MLP neurons of a small language model. Each row is named by its layer, matrix (gate and up: input weights; down: output weights) and neuron, and shows model dimensions 0-255. Each number is 128 + 24 x the weight over its row's rms, rounded and kept within 0 to 255. Numbers have three digits each. A neuron's up and down rows have the sign that makes its largest values positive.
After each neuron's rows, "fires before" lists the tokens most often just after its 100 highest values on Wikipedia text that the model never trained on; "fires after" lists the tokens most often just before its 100 highest values on Wikipedia text that the model never trained on.

L2.gate91:130139100146107113152155139138121124159136142137116121134160177129117117120114102111111143159162158128118077084130138171154149140142113100138096117097059118175108149116146147117114128139110101141146116158125149110160121115132105152158117106095110124117146129131087108122100140180116108163138133152137134155138117122147125136156127093179144126138137145152172129156122123141171110109153151086151090117168111114125103147170152089103146147129143118092110136134129119136154148132109110176112159107098146131142111132079113110155163110141116133133126138104146143157152128112119122138122161131197078103144110130124127131133141083126135174150135151159145099153070181160131132167115126143113149157098162172123132133142134141142154092117115119148132120140136117143120150155134122
L2.up91:122140118157120127126133156132104128107136132135147097118145134060134102170139112138102119115134132076150140113119136119117111143110117083135136161136117103102122139116109170149131133130114139124138139130074117141112134088180136155172113137121112158138128160152119110114097134104156085165130068138138130128079154111123123087099090091121148150106121099087130117113113126154159124108073151152148122139116142123154099140122151105164149118117135127099105138110170116116168094136145142125126163146125120122107128127137137147179172127099119113124145130175140180135110123136127114140137137093136090121083118101132194112141133111139119087125139108156125142143116144122135115099163157120118114163153145139177121087128108083187135125141103120163130138123126103129178121142111031
L2.down91:088158075113127159121126101112115122141133150114098152097160111139092116112105128135019149147167089133126141126116120146113161120124090127138125121146135137094096129150132136155152138135133133122130143142116127112124168131113078146152106112139146108100168151116090191135144099130146121136139142176121118096136161145080143092076144084128109124144187144095124116125138152170110164143140106132123126108151161120126088129104130150108161119126160122152103095167067135122135089084088114119138155139105110113116134146153103121128119154111112119139134134111180113153126107105107141142129145146182147129140129171139149182138143118113099142111136128094120064110152148120128118139166143122109126123149118132146163124114114123129117124118124103100173152125139120135132115142120103
fires before: ",", ".", ")", ";", "–"
fires after: " 18", " 184", "19", " 16", " 17"

L7.gate682:158150106125076135169096145120131145147081126130127125103117136115162111146153113121138094122103178101069150145136137102125159146108090119113116135116127112161094137188112146116104144116168152157108154135127121151143150102133133120114116122116148118138139163149144175138135106118083119115135149135165140168087131141081111127149126124079126141144102090111170136149160159082091116137145137157140109142128158141091142124101164160136135123141080086127087152159129113137162121151128112095095101101111147116136130113140127155127128135108114122092163101124137093115104088183137063155113121152132142139123155160119136083173112102113131135073143100135107119137143115133131129135131132143158167140159127136106148111140109116162108086126125128147061126126139118134107150144138124
L7.up682:146112162098121089108171149135163119144179110127140118142163148086119098138121137122122110140106138119112102115062124107143158126125092095151119115159126153102162124171152129109139138132166135134117149082102137079120110145153103128130157140065130167121141094098112103133126103139147164146116102098116143149131125174122123124134146136129128132110103134136137133110095122132115131128131093147102120164132084118100071114129116109158082140128131152130086197126136129104143179137114134109129105097154102125079121158110101174119097126138146158094163161140126094147129129090071116109155097137125135156152139086120117154115146104119126133130141162140165153107103146147144131070150153144124125118171114182095132060116190136140119112096126135113156144109141069126133123124125137
L7.down682:136156113113094156147113122134106143126168129146139105101103120136148117145139110108188116116090146118143109093120101140083115146138071113101118134112101127126139114110132107109148152159142142145159186157099147145183111135146115148145111148174159108136127151121126164108142113124132121126132159095150132112104147124134133148162091130127188102149118136093154137129124181112132105096154143145098129098125162129125139119113145160133088147162128119118113148143135122130141159131126084104125161136129142130121112136120138142146120106130176124129104101130122133133121160169117141166127169138084116138091173194137115095134109119097133111137140134115109121084115109113126132201100137128140159149138076113107171143125120149123115130129152085135082140141133177133138115105111148
fires before: "=", "\n", "\n\n"
fires after: "=", " ="

L2.gate976:138120134115089168168139121112128101136124165110102116146171152142148096113116097093180108164133117118155137138172111083152120129118148104099086106123111145127177123161081116114084121125153122130090151106121142112135121171138115118111154137079115168139086126105149130125117125093178109126130166129106118126101161105152155131149125099145140131143128144139180121112118134159151131124166118173149183139103083094087135138128097144139108122122137108154127113138129126130117101172127167100148106132150093137141146156129138130166146132130102147147101127141138110134150108134151191118128122168136105156123173122112112122076107130149164118131138102147148129056115160116145107131129115135132144130112165174095177166116171150104133085076133139131137064104115148126097099085116113
L2.up976:130090126126124138119122128184162125130137130126154126134110128163154135128159119148144146166129125155135139163117171099156133107121131138129120135127161169156149151149137148150145128174117117117124123129121120126153142092157105114122111164096145144126122081128090162131101153123141151158126123105104147127140125166167084132156147158128139069149056140128109120126158141079129140171109159121126120080160139100117088146130129123180115116172136139156154127122139164130128126145125114153187122115165132119123130122095115113112120137112130194138135130145143150083082160121165163120101095153107158119143121156093116110144155134160187147129116146147144095109072128118157136068133131148169084103145128152146138144140126105143110121130146158124118104084155140144118132120153117
L2.down976:179135119115094148104146090159127093162129151127124182131123114122096162125138114128170113137113137132152120110156110093161140108088184129122077127144125122143178115116124122150138124135142150154111116099133128128129090123126071142126137095105089122137081145132110201117102104078125133103106152072105134176116130158107113159165126130166109152136127126141132138140087143171151142082135111120129118102094079123101131139151126149133132148156139119136135136095106151135116117180114122083158100178123106104148173132093134126165129122158116190117106139161110143147098144119149116166121155132132121104103097135102152127129163166117163115130151082098137152102125077127124142116125137166153140157115120152099139128113171124164099088099110195121127143134111131110149143105164120
fires before: "\n", "\n\n", "="
fires after: "="

L2.gate436:119123111117172101156113096115151116156112144108126135160111107133138147137129159106092194169126102076155124129155177114112097103122113163089119131099131116126101181150155113126124085148134117138135153150110109147119106126074128129102138139121144095175168158165115113147142090148151115112145092124131164121151172165118097141111151108117122143102166145132129143146098139136127123099109144153118120106154151128105124116110110120142119153115136136117089111110133154091139141169113103106151130093109107107153134091111096158136136123127146075131178149116118119142128168143129128104102129124159140113127158155136109096161151155158188150149097085150129149154108101118142158123155138138114147196142104123121137075142107122129175105081085105143140124126142139055151164158102135
L2.up436:184108115111134119133129107123113111133159114129128163147152107147079154152162129117091118135176148108143112139153181150131091128124137145093167124068107092112094142142131131137133107171159138134140113144117062126134110082163104103101138116116133112098113120109109110133078123147147144113137170128106113136190118136154085134097135116096100144098124089124171099138126123160116143121134095144143118115099127118127044155146104116114168156100129129150105101145146143122142128155153093147180154107172105149121156129119067172150145141131140106117134116128138145156126168089138068127118133138125128158158139160138129138140161162148160119138070110149112126135127184124105143112109112100091171126145118117118149134169116106115152128120114111178158108135129111115154170144136091
L2.down436:098145075111126117141143084104130145119097163075116126140140107109129149119096128171114178136115099128110155135141161126122144064159133150135117144148162093158111162163144121094122095129090128105140144147094152138122129151115112120136190132133112116087162135155119120147157110160147131086138116116158145112115144127136116116111129113126117114135167118114137143123128118156156125114094169173130147131166156096128147111110130110135153111114146132105104164142170133131148142129094116148119123121115169133130084176116101140101145127156082108097161155198146097072117136116105127131122170109113158073100154142118125147125113174120100146126113105116136178155150184160130142123144124142145131129117099114123153058123099140141137116125073106133124111071123130065159104153150123
fires before: ")", "–", ",", "s", "\n", ":"
fires after: "19", " (", "–", " br", " October", " p"

L7.gate1414:127181158166110146155172108151129163111140134132098094139120121101127132134095175096158172102111113129147139121098127151177117117084144140133130141109138131147125136118153145095136131167107139122148145096159156133159123150083115099118122130140126094123120132087096121151175158154132137116091139107139119117146142156102139150149127146136101149116116188136145122094110105104096091138138115108110124126128139134119123103143154106140152140099089107103174123150114125138175148126142084145127161087130152111098143194136136141139077083089133109139174118148119131110172112174126155121147101087097127113119124146114105131081139159139149123114104133081132097150125116097124133137162193134120097128110083100135098088175145150166113123123134120116128158100154102095125142136139115
L7.up1414:134192142097125132113148132160172164111122114127089096114157127142122072150149163096128109069125140102157113124090117099144119087100154144143146118150154126144121141118104175139126110100077102115145149147143119117118120138123108128140099175135157113125142159132162163126111158161161133118086150147136117140124124120116141161175132163088136150089123097102159142111117135134127116145154106122143118154116103135118145125156103119136164154084125107135113143126120161142092143162110098138107093118145143113114144118124141135078106119138139158137135115120097105079130078126100113126124123108119118118120139136117110089107137107126152132150155136125125098175100163110141113125128155130071075139110128173165081114119126078100125139109155160113141127137117126134134137132124154
L7.down1414:080174143073172139089153128115160117114082153118108145098135115148104097126121134093108158116107124115154145140110104136151126125081134127156110118076109134095120155116087125163094123177116136115163112149115118122161122103154141128142154116146104132134105144142133146155146120090137140127129127112156113112132154102166093126108125163096151158167096119084171124105132147126097133127165182136136113134111105160093122166156105094172113125109073135137119133114131110185123129118110122141095139079145149094125168124131112161116089125150121100158162119147121112091129094134094120127160136105122144137125134119139143114123125129103159171123120103144157123130113127151102139138185121124139084102058119107147115102161165099127155084113164117103182157095141136134127167126142120
fires before: " |", "."
fires after: " |", "|", " No"

L9.gate932:122140134157115162165102163148132139058155129099104112124106150123144110131151113107120191114137112153169130124129153156127152128121127139131104113143165134164059117122143126132150132070158137131082115111155180152128171099119147120149133137123088113100143117139142119093096130132082130142089161159138100104140114131136132141095100165069110128090162127099134132114133136125144131111115134125149113136125144159122087081157137106128134111126121120139131103111141164124109117144167130115116107141118127119099082139120141114133148170148069115160149099072092086143107115098122126115141090093099139128093138128146109116079126113099136111125135153100120126130160179089132089108119151186124124112140139125110146139106125154147123100137166131139135070126148125110117124105090117
L9.up932:132138130163112093143088118136122133110164159129163094146095136164117121138107150102098125104156135146124138155144134098102119102151114086102113113140150125136088141120142113132117159141155120126121122112152196126109109180101133133147116157152119119122133126118142162110116156099146088117109125076150142158120162157157093132139156134089096157100132135149149165122106126167128125111150156139114134119128114117076132114171117079076188102091124112135143149143168144160171124132128135144163149119153121190109105148094124087097169178163131128123098127111135105181091165121133116162137115155137144126132134117149150115146157109135145151139090131149164108116119078149125162110113148098134125174111168147101136128126128133086109086131166145120115116127096107126126130084142120
L9.down932:126130105168080153118140109145125125146119165119119142157099143138107140119135116090113145126092141141145091095115128134143131145140125105125133137095162103109063138131155121120163174098138119102137090133118121131157128136113079138087123141159121141097182085100154102106132116156107098180158142133144125112152153137131164107161133106104106127111149126136136122179109183132149101127143111148125092167119102118137141135159115121154173126110142157112145130099165119121148109165120155170100125118116119127152111098117169182135125133138121072107115111092152130134155096130106144150162082049130100093111122108108144136149161107131105131154113092138183122117156150133151173132123120113104114133149139141129156154127150134117097110137155113137149087143144138119085147130090091
fires before: "."
fires after: "."

L7.gate1265:105145135160137081136147135089100129134124159140125101125126101093172116096106149108131109134127149154171134094126090106131105076142103116145134134134150112082176157126121116115114094150134087105151123071092133122182129138109084131134129097110142064156139143147162101170143120129107171120144136133124141094128140109123153143098103125124089120106089172146189123106167128160158118126107146139120132142150140106138118121125157143120081171133122140128102106128133109108073136133114141110111122140164129116149152092081114129058116127129160124136131141109133124117138125101132122135113148134129126134169190132112151102143133127127152121073163102132127142125113113146133091155160102109116171130164147161096131111186146128142108047133134141177122151144148147179140117102138112
L7.up1265:109123142075157116082155133166092135136121117143152135113145130140127124148151097114130135124123144131237128137169123141113133151135150128115122143152102084095161129126139136122135090136102081138098153111130118159151117137156125151113170112158095162129165117140135129139113132134140167145105139103146154095107099108145136122116116164122119131151101161129174130185126133127167134122137125135175123108111133099132083110145134131128125142154135132108161117131175128115131137110160129111180158112141128132147064140093191152127151135141158106074095135197134131081096129096150121135106119161128143151164138128118111084147111098111147157157143123101166106118150124155132095140108169145109107105180138160136112127116153171136149102127102139113101134105114123107138083146155150
L7.down1265:090112119108111105140141134166143097114105147148099114089127157121129096163132131113137121129140124114164114102098107139124158119103144114115142156118116078094174162081128132132143101163102123093140187112131103134134168120111113146173151110137094114140133080130127134101106106130110152160134137117097085096151147136202119140132174134070112103095123106135123113132128161159109105144127117140129137177132090095134133107119114127136118152105107117130195091137161123104116165139139102107156093126125148103112128104085151111126163121173168137156097110150121108113172145103135159156105134125127133112151129148137114119117105182173162107129133113161103135105094139138147057146111103095104113123122139154084154080158132143157115133127140137135120139111145156165119121158114143
fires before: " |", "."
fires after: "|"

L9.gate1209:115174113083134100121124115095141076177169132074138148151098116080134125136121104134121110137085144094108164116144120119139115128092137116141100120124146122141078138110112120071145138156127089125139107116147140160135132114089097136121094138070135087137115132099184147117147156098143126091111125112136158130125089108136093127133123116158107127145113129106132135143136105125126153112125135139144070108151117146084106167171139127121106130177122162088115139107131095103111151173139112109161112156120148114171102110129170136120126132123145149166132108135164142133135144161075155120109115122158150126110126107131106163113126152116138166156119112125128158166108122148104131091127149133137112095152166079148098187088135130118154096130102168108152129111130124098133091163140124
L9.up1209:090080127077163094164119146124107111159118179128168150149126131146154131167127174098107118167170103148123167141169149142117137101099126139133123109140110165101139130127135171157154133144136129104125120127138098122126146109091107159167131161101096170101106144166108161132120139093144119084183086113124101095100129126146146140141103124134143061154106133129127169117126146082158121145156122138128108136097131131104074113121167127114157118138134117157148144150118161073120129145137143137130127178084128139129118118104109133110136132118108129134161179158119110145126140106056112154156094167151151115157072112128099189111146105125135112139124129138097090167144128126148118136138106130137125120104093094146107152068138161153105098126120114178111183087147127112116120126116175
L9.down1209:081090113147177111114116110117070183107144139152148084097154114147137125134151122073100126149133108107133121122100102084154088136103163127114067135110067125142122130145141115135128137135156151135095119138163117126107152101108134156131145118128117145129170127108166146096119127176160123135120178142099114120141149184111165165097130144142132155125128109128127074102104132111103147146111136140130135107099118163156106118129164139104130124150153152158160145113205118131125155109113096142100108174126158121178138113111162101142139109155145173171111132133155132116097159123127123127155130154101135187144121109139164113109127184141149142125111132181135118150091145146134124137136124174146130073158082125156161099192095113120146124120096147081082117127154141131128160133113128
fires before: "|"
fires after: "-", "|"

L7.gate293:128175116143081154127176076092084105116127112106100108121152109128132148093122149134118107135110097151067162143135108144149103147160142136132130096123125145124141177152109125133095148132101113145116120130054134122146176158123129121156109108131117137135165118100147207172142124139126156150174115130147145168123119136147152120129154104141095088146114097092125129100157129158118127098094120187104149144135124104109162118124144125095158122171167168107127148159170144118155091145118122121133132122139131119105109118102132151040099144102125124147149146173088182122119134125101101137130133108132134162128139093149133135138130155131146124127126142115166132138177146154120093131123136115138138144143127131125152095137130136123137127107109085126118147124170144133143119125112141
L7.up293:118084164082175114069138107145134153168099084142088138147136123144117196148139103123150126128122132171133146182112135112148132119094117086102119156157079107143127112128140118112129120101119120104105159132142143112106135120151117177143104134128132123091143154200142090142119127125155112142113144138175133086080142134121125177104115127126129123151121133093116137155154103083133147117131112120141122134130116131124131110126144133112074144074147147115143098088165133121134135158082092122117142118118141112109139130098132090105158134106125124131078139125089094152133121099121153129106097135123145165102098117125149104121141137152147106160126131135115125125157096142115138128132160133117099123110118088143110143132119104125112121159111094131123138127136126119122179133152106
L7.down293:114124102158156137146074187154126133142121154162104123100112118118141122129110126117149125127163159112158127078129135148166163127121121090132132115104131151129145109109164154138142095141104152137121132142155117139132108122132079132123158141127118084120105104119143109093130139156088132100138115058146074126135129128147144152152144129092087134108154124174123097130098175109146114162131086130116123180129114137134114131163125163131141077091106096122169125110065107156137146115126129107093117129119132172145100122154149137137154122140119157101078121097157135141157130124111114115129121124117169084165137192128107119126125110134129117130108084136155137134091092155080120098118152096130136129115127136111107160134120124147174145164158120144129143118115156130084167131117100
fires before: " |", "\n", ")", " –", ".", ","
fires after: ",", " September", " March", " June", " January", " May"

L2.gate491:117142110143118109159115111103074105113089156144121116134142157128069119185112080121140148129163140097120116157153136097133108108127115127099162099112045126120158150157128111152134148095141070133162113143146173091126152104141109139138162098094117113142114112134134185144121124125118117156123107128139101122106144143113150127100109148125143129083123159152137145170145173116135130118110108128164133142095111110103165149119097098108177149136138132133130153147113144118125112144137139118083136141109160120142085145145099106130120105120117112135118117100152131143132128145095140073112124112140111142163123093136122159164127135134086108107099132107124141153131124135141103137146116137120144147093125110141149140115163172124096122128114131137140049117162144174129153112144130
L2.up491:127112142145131111148106123098158177171130115102093103150090148130094104085136096093144170144156184117136122149103096140120147136162138120128116089129159103141155151068132157104134108128127136168095143121140116152132093115137079094131102124129134105117175139167119136109135122148139153181106159159127131130142105114100126111126122115143116140133143094132158141145124108136123117130111110107119126131168110137211115152145131141101099105121108119094082104108138140104106094146134132134114174144150087079143134148116124136146149141127141118115179203112158107163140135128117112135133126146088128141150145100133129137091143136145093055213154095180123144154137145124109124125133132112136081132116134141109165148147141110127151127138141115129184110104080139120132142152117113
L2.down491:151136122149092106101129118115100128185112143124151107100160128132100128120128167210111108145076073140103157136139139130121106141143099124135115145120168109114096162132111157134160154131112100128133140135150126124114153132128101126103120105068108121129118156109150161115088096115127164144150137104168078137105088142140132127137120128133111141174160153085149116160129171135135101065158120147093112136189083117131140172125136097166148131131150130143128152161108125117121162107103129161164130088108170106099153136121092120116186135098087135118133090082153168170114137118128105101135147135165140150156105120138137149120115108087121119098116113112162149119135150110145113125138106146141114120100114119149133052137112159146115124080144127124115149144148097137126105093132119
fires before: ",", ".", ")", ";", " (", " and"
fires after: " 18", " 17", " 184", " 14", " 15", " 16"

L7.gate14:128180169136142079113141109161119133128141128115127149069122125158150108123111145098113109128136101143132201108115127104132097146131107113141101146115141114125103142114161123125164139131101118160154139080134105080116077135123153100145117121121145135106124112112164137115087156135144118113130166142152108138157193121141133093113106116121117135131082154160124113137082132148103093110151136136103135124117122108124131122134154109094078107101139105118161148133136102126131118173129158145136134146113115139097126112107128177087160120105152090129109112087117104112109159134147097153150097130135116155130081166140140114149170071110131141162097135123075102137144155161159126161145135117114091162084107146120133178140168145118152117152117136101099119189079117173153145064103136
L7.up14:076131177121091116143133157145089156147137124136137123139117086123148125115130103130088154072125137106143143122122130155134094090167091146103143120123095119140123117105089113148157143127130133088138136164106118151131114134099134190115071119107157120145138134174148157133123097144131145112129107136172153144126109138121132144104169109146125153129126149117142141120135141151172141129178089163138098156112139133152153130162119134149102173145104127151161085157133130115122152119128124149140123166162110098167155088147163134120109086134115121114168088115115117147119157128120101118137195143088167153095132130083134127105154163166125128127160098122166118117094166152128133138134168095153141153090141119146085130114115111107143143118131105101147123130156147125143101162138124
L7.down14:094128116133113131158139123142132142139138099149096108137146121081082148109154120140133181158063105116087107142071090168172126114135153131108141103147142156127123132162088136128098127145118142078111155130111140131139152129129102173147142110162123136121131175124126119096132120122134136123117132165143157148152077129155097140131141135126105116126173058099112110125104148113157111165153152147121124082140127109154117138143117129117174131116088121134143117137086126129139129093090155121170138093157135094148142118107158112104082102117152139138106158161151133145175111085096147095133097142120176135134120127084098141113116159121125112126119087134177123143086078147139107112098148135118121159147133079094163145122156089133055105120093128107140101130103136146141164220151145
fires before: "-", " the", " |", ":", "|"
fires after: "-", "–"

L2.gate1291:125092111139124153128129160147118096111114143082120118134169118127111143147145137162132160159118102113162139115131145116144137144152158114139146159181113109098142153104146129111153090122119176152147087116111125109140146136167141151150108135163120143088067153118127123157098112130157130074123174159112122155102111130116075091159153114089134104132091094079096095148107152115109129136150100155119151099095111179135137099118109108175087103106157106117125115140111141098154108100136143125169124102137140117122106105154127145127122126174205135084169150126135121156137132112112138106113135154096155136125151104142161079131141127118156165102157125168105116144103093092107130143084149133135107130168143145144153102142133080129127114106095133099109121149138125128104118135144123
L2.up1291:129127135075155157096118157158150111107139127127136126125120095113128137127153155138079142121141150182163158138135115145159149114108128097094120121184126093085080129096088123130162122133134144136146141153130160097123154148101129085131156117109136143150086145136141145150106148125113103126114127129137151128088087144124080109101154086127121105125125111156117091098151131106186132108159152135112145139134100128146147127145056119154089162108125107143121139170114142108157141142178117111162141112132141123127132133119117175125106142102116123117115144120115123127141139166103130098088135129107147153069142091127132126132094127116117137087193154149113160133121128149118155085169156115155154145136130158151126117120113117127129135146142160133106129118153146122167117148130175
L2.down1291:115121082154179113117137130135101145130111124146097144128133131094137115143150181116093139125137128149172145154086130097109166112120168129139125172176126162161133136150103162105159128129165154127141095129115172140154106141136160126122117095146128154114110117144101145139113139145122133101137156176145128146147111105124098126165099135090120123136104139121147129143106155112104157115093147111125154119126142187150121098160114063135102085098156122102203118113131193107126124136130137101155116147161109120179116141129115123115097109160173122153132133097162198105117096131142137147137140138094146103143158064133145113089113132148149146116166120145127138073086111120128139144115127130157137119135131122102132106172155073120142159109093160134116138082144099145112131158098155
fires before: "do", "re", "-"
fires after: " Go", "se", "-"

L2.gate897:172160128106088139165080149154116077102143125169136113131154146108105133152109159123139119143085117124175104104150139095170109151124137134131055119126093121157135108148112123092131094149160157117176174125074118115147108108077092142102149132133103136065114156155142107159131126066147121123151150132117116113142140159128110123140111115116113151098139143107132130123127085104114124130160061126146125151141114146116113153161148146112143136128117130124138163148110089098117159104142140142126135133118141130111123147124110144154153095141142133107102093067139139172064155118175137148114140149094084137155208072134117136061095144137103112145129141110096161130107134122112132123096154093103147161125106147168092125132180119134141104143124162148157138159161120111149127139155120
L2.up897:126126127141093092149134140092111113110148116155096107111129144139151129168090160141137120101145094107105090097161117145119123173151081113121158132110080092143114141136116111140131126122145151106165153136091103127158120102115100116113117141134115124121142164130139100122164144135123118136128164132124133125133096141113136144115161099115115126106183134159152116100146099136131162162159088081111161186121128129161103118109147086110144162103161181096106186127083098141126144124148130125128118119133118148119107125191120159120128155170151117124080090094165111141126150119113164170110135129126106096129118083130118128117107123119124133130152132135097147141202147126113165138108150104066179141143130079128092090129122115144118092140137100108150099169134090118163116136066135
L2.down897:108101162130116150181103142133119114123135080167120091145153136094125108141090118142112116112103085120104115155101126178123168138149117167148121143126128075119105111115112140125139095132120123112168154156118107134111160097128118113081131178140175134126111118134110077097126107160116126120154155134149176124162111143123135023066126084125151123144129129133148107099160082109134141127119092089162173145136198129134099130136130120116118133119168160095169127132140094125129154108163107132115139128132171140125050128123138146119107103147126131103086149130150147135115118147143108106142114139104106119140137093112148161098090147117114128164134158146059115122167201148081079138116114114119183143117099111094150105136101145103102147147191094136119105156155105120128125092092146
fires before: "="
fires after: "=", "\n\n", "\n"

L4.gate1029:134147120135120134115090157101141126111152109168115144147099116095148133175196132124145104127134118125146125131112112105150130162142091161127113125131134129090104081150127086086148167080107149142130094131151155129109163161121151158116134102101118098090140125117126111134159060137133121116105196096140119123115098159112122071120180114109153186169090120121127132159119120153106177132101102110111143153074139154143116116118150144121196073125099131088159111146110162112091103140158130136126149118091133147119117121085112144160131110158152151151171184117071144105110125117140093082115139145103109116119133129081092104142126117144131081136113137090174118148109139098125123088175093143178181100103143074124152148155147145163096169120131133111124098129143133116142116128121111
L4.up1029:103153120160131106169106116116142121073126147139136137118086144119135118158160129121090109162102131109183159160134089120135117148110121150122105158133145132103074118122129141113141157115133100137137117115150082091114142127106148159128160096094112138129130095133129147172100095111104105111112171151134070146102106144115127108137148131131171157160125132146156113118145148160129141125121136110095137144140138149120121113099122142144163093121140157107122148144133193160108083098144098138138101126122133129115093133106101111130105151157129147156119164118139164126118122104109118146072138124104121174076082097138140132089137135157187110134112144117168109127105118075144107132113103144159156088059143115141134104176117151133154117121129181105100155155133126141112134126119131
L4.down1029:174158105117120118119077168126109145164132123150178140155105115135126132157169099118128120154173139108124127121161119141126119150161121095155109138129113133071124116105122133175113130136123125123139117130133146147123130106144176145159136063117153139172140136173144107160166117117099129153086115128134133110119111133093117139114122122150128147139151114156139123156125121108115110126125100116113151105140129113132092112124142143136136125169111109105096161148173100119112145173145146100140139118135150108087121146112117167101135190096121126147136144139111126154101115138120128156082142138152113140090123149163125158141155118174118140109112120141125094128134114136136138125150136111110127114092109129103125142122138105131104127122122122100141136092170139186161118170085137
fires before: "\n", "\n\n", " The", "="
fires after: "=", " =", ".", " Language"

L4.gate524:083152108148122124150145124100080096140119139080158120074174104136130116110121127152173138144107114136163141155153098118145118138095167176160140125156126136157115134151127119139116102108124108122118152117125123102132130126099124133135086104078159149133113117069112153161111157118130130148129111132157121115159115124133100092124109119145097154180137121109164128137118126110114111128138150123162084126141166120092128172117137120100150110115155131142139168097093142127126182114127102137175166130141117093105135096147136156099144119165128139140140169156148153173085135122142136088125120097086140138140138161156083143154149103126109143129151121144106088112167150093168132108115118149150087125140133113120135133148156086106126133092111102138105143125129128103159120163130092
L4.up524:126139115118114115100127102138126076151112104114140134124131134172151098183118140126134153109165107147124093147087126158149133123103116134137089121121167136141109143121083142128156111122088116121152126172129159108106126118110131137132088181112140134107128121103103150133143116154069114108156148125133157141139128156114075140095160113146130114147101134186140104118123122140153123127147144134102124190114150133175108111108122124142123117123158156140127131160104112141133199112134123148161143110139135098098125143145107156108147104156134113110129139135111133180130108096126137110146115141133197103136109133157102094182150127144125153115117114121123096147140173105101101134139145089148138119137131126093161127147157117169175120095131114169069133132127115058144122157125113
L4.down524:114109166192151127104176170141092143121159117117127135115137117139127139115127143153106116155117147140103145133163124138144106139133131091163109131152092123161135105147131165118135170102151123160109097129140106137152125136169124162113113116098138118135136078087122103160169112154110088127112107096124125153125125122119143107125118105191125147136111161139117118101117119144121107083132128099112093126110131123131124128098204160089118152159152117103099140096122129150133149128161127133151158137123144094118154143120114111147138130136103119147132137116149117120106132141164140149150138145107174170132137110144162147120119130097094192152138139093076148117164122136170077126170137149130142125157096137130132108114173136104123153142167144128099136119107141134167111109095135
fires before: "-", "\n", " Team"
fires after: "-"

L7.gate1085:152130138105084141125115116107075126140139139112144132131150147139124121161098088143149089128135077131098093124170071098098160117155136133158105100146135148103107130130169144148170153127122155141098101144133099139117147091106111090130109114083087146119098129097137138132129092117144105151152151113144161105090103180121151095134146131122090163129119147147139157147159148150128128110132116119134097114101133118123112131125132109117138138141100118127116142147130117103114110132162181145127153095094157171134097096119168149076134114118110139137155130097086112134115102150125127160088170158100140086124115112146133130123133166109132104124115127108160148114128114107114124136128112134114138096100146116124119112152106144108138131129115150146084156134124111143112148099170071
L7.up1085:112146144128131135112121104119068081104157121101121122126138129119117122151106140129141099089149123141142111134134116100119150090166077125110139126144132083156106125129111127108125122141103125138177150120119110111148162170140134117133085148099104111158121132139112091170098151172116119083159132145095156178113097152095131100109117150155066151147106129157123158144176130155114156136071101089144107110165191135136149116170110108119137154148084131159172117095120090153096132142112152103137113130132188153106110137132143128119089162160158121139156119124135133112151148137112143160138167136139141137119155131165146137133090149116112131111116137127138092067140110162114069187163120152157157068119138100119151171090113122127115146133110091145125116132113153120085148110143077
L7.down1085:115168124109082176048111088117106098153105108099154094152151073119155125122092132160124091108115144153120093133172110143111151129144125137128137150115137151132093158142147131133112149117127167067154152122101116121175114134110149122086119132153145155091126108127096138140121111153125089116115154130099179134106093092126127164162115098133103143100157127094099153129097101128153133112116108111134110166130141120131135120103116104086166150138117131136166126098103152132092131101104155142132123111138180140170123144094181138133117102134142106126126141145132102140137168109128138141129149138138089117124102103125135170159138142135120139129110145146111127105158133134111120119126140157185135125138134140121112144067144140135082145100119085116114090113099134102096093080139118
fires before: "=", " the"
fires after: "\n\n"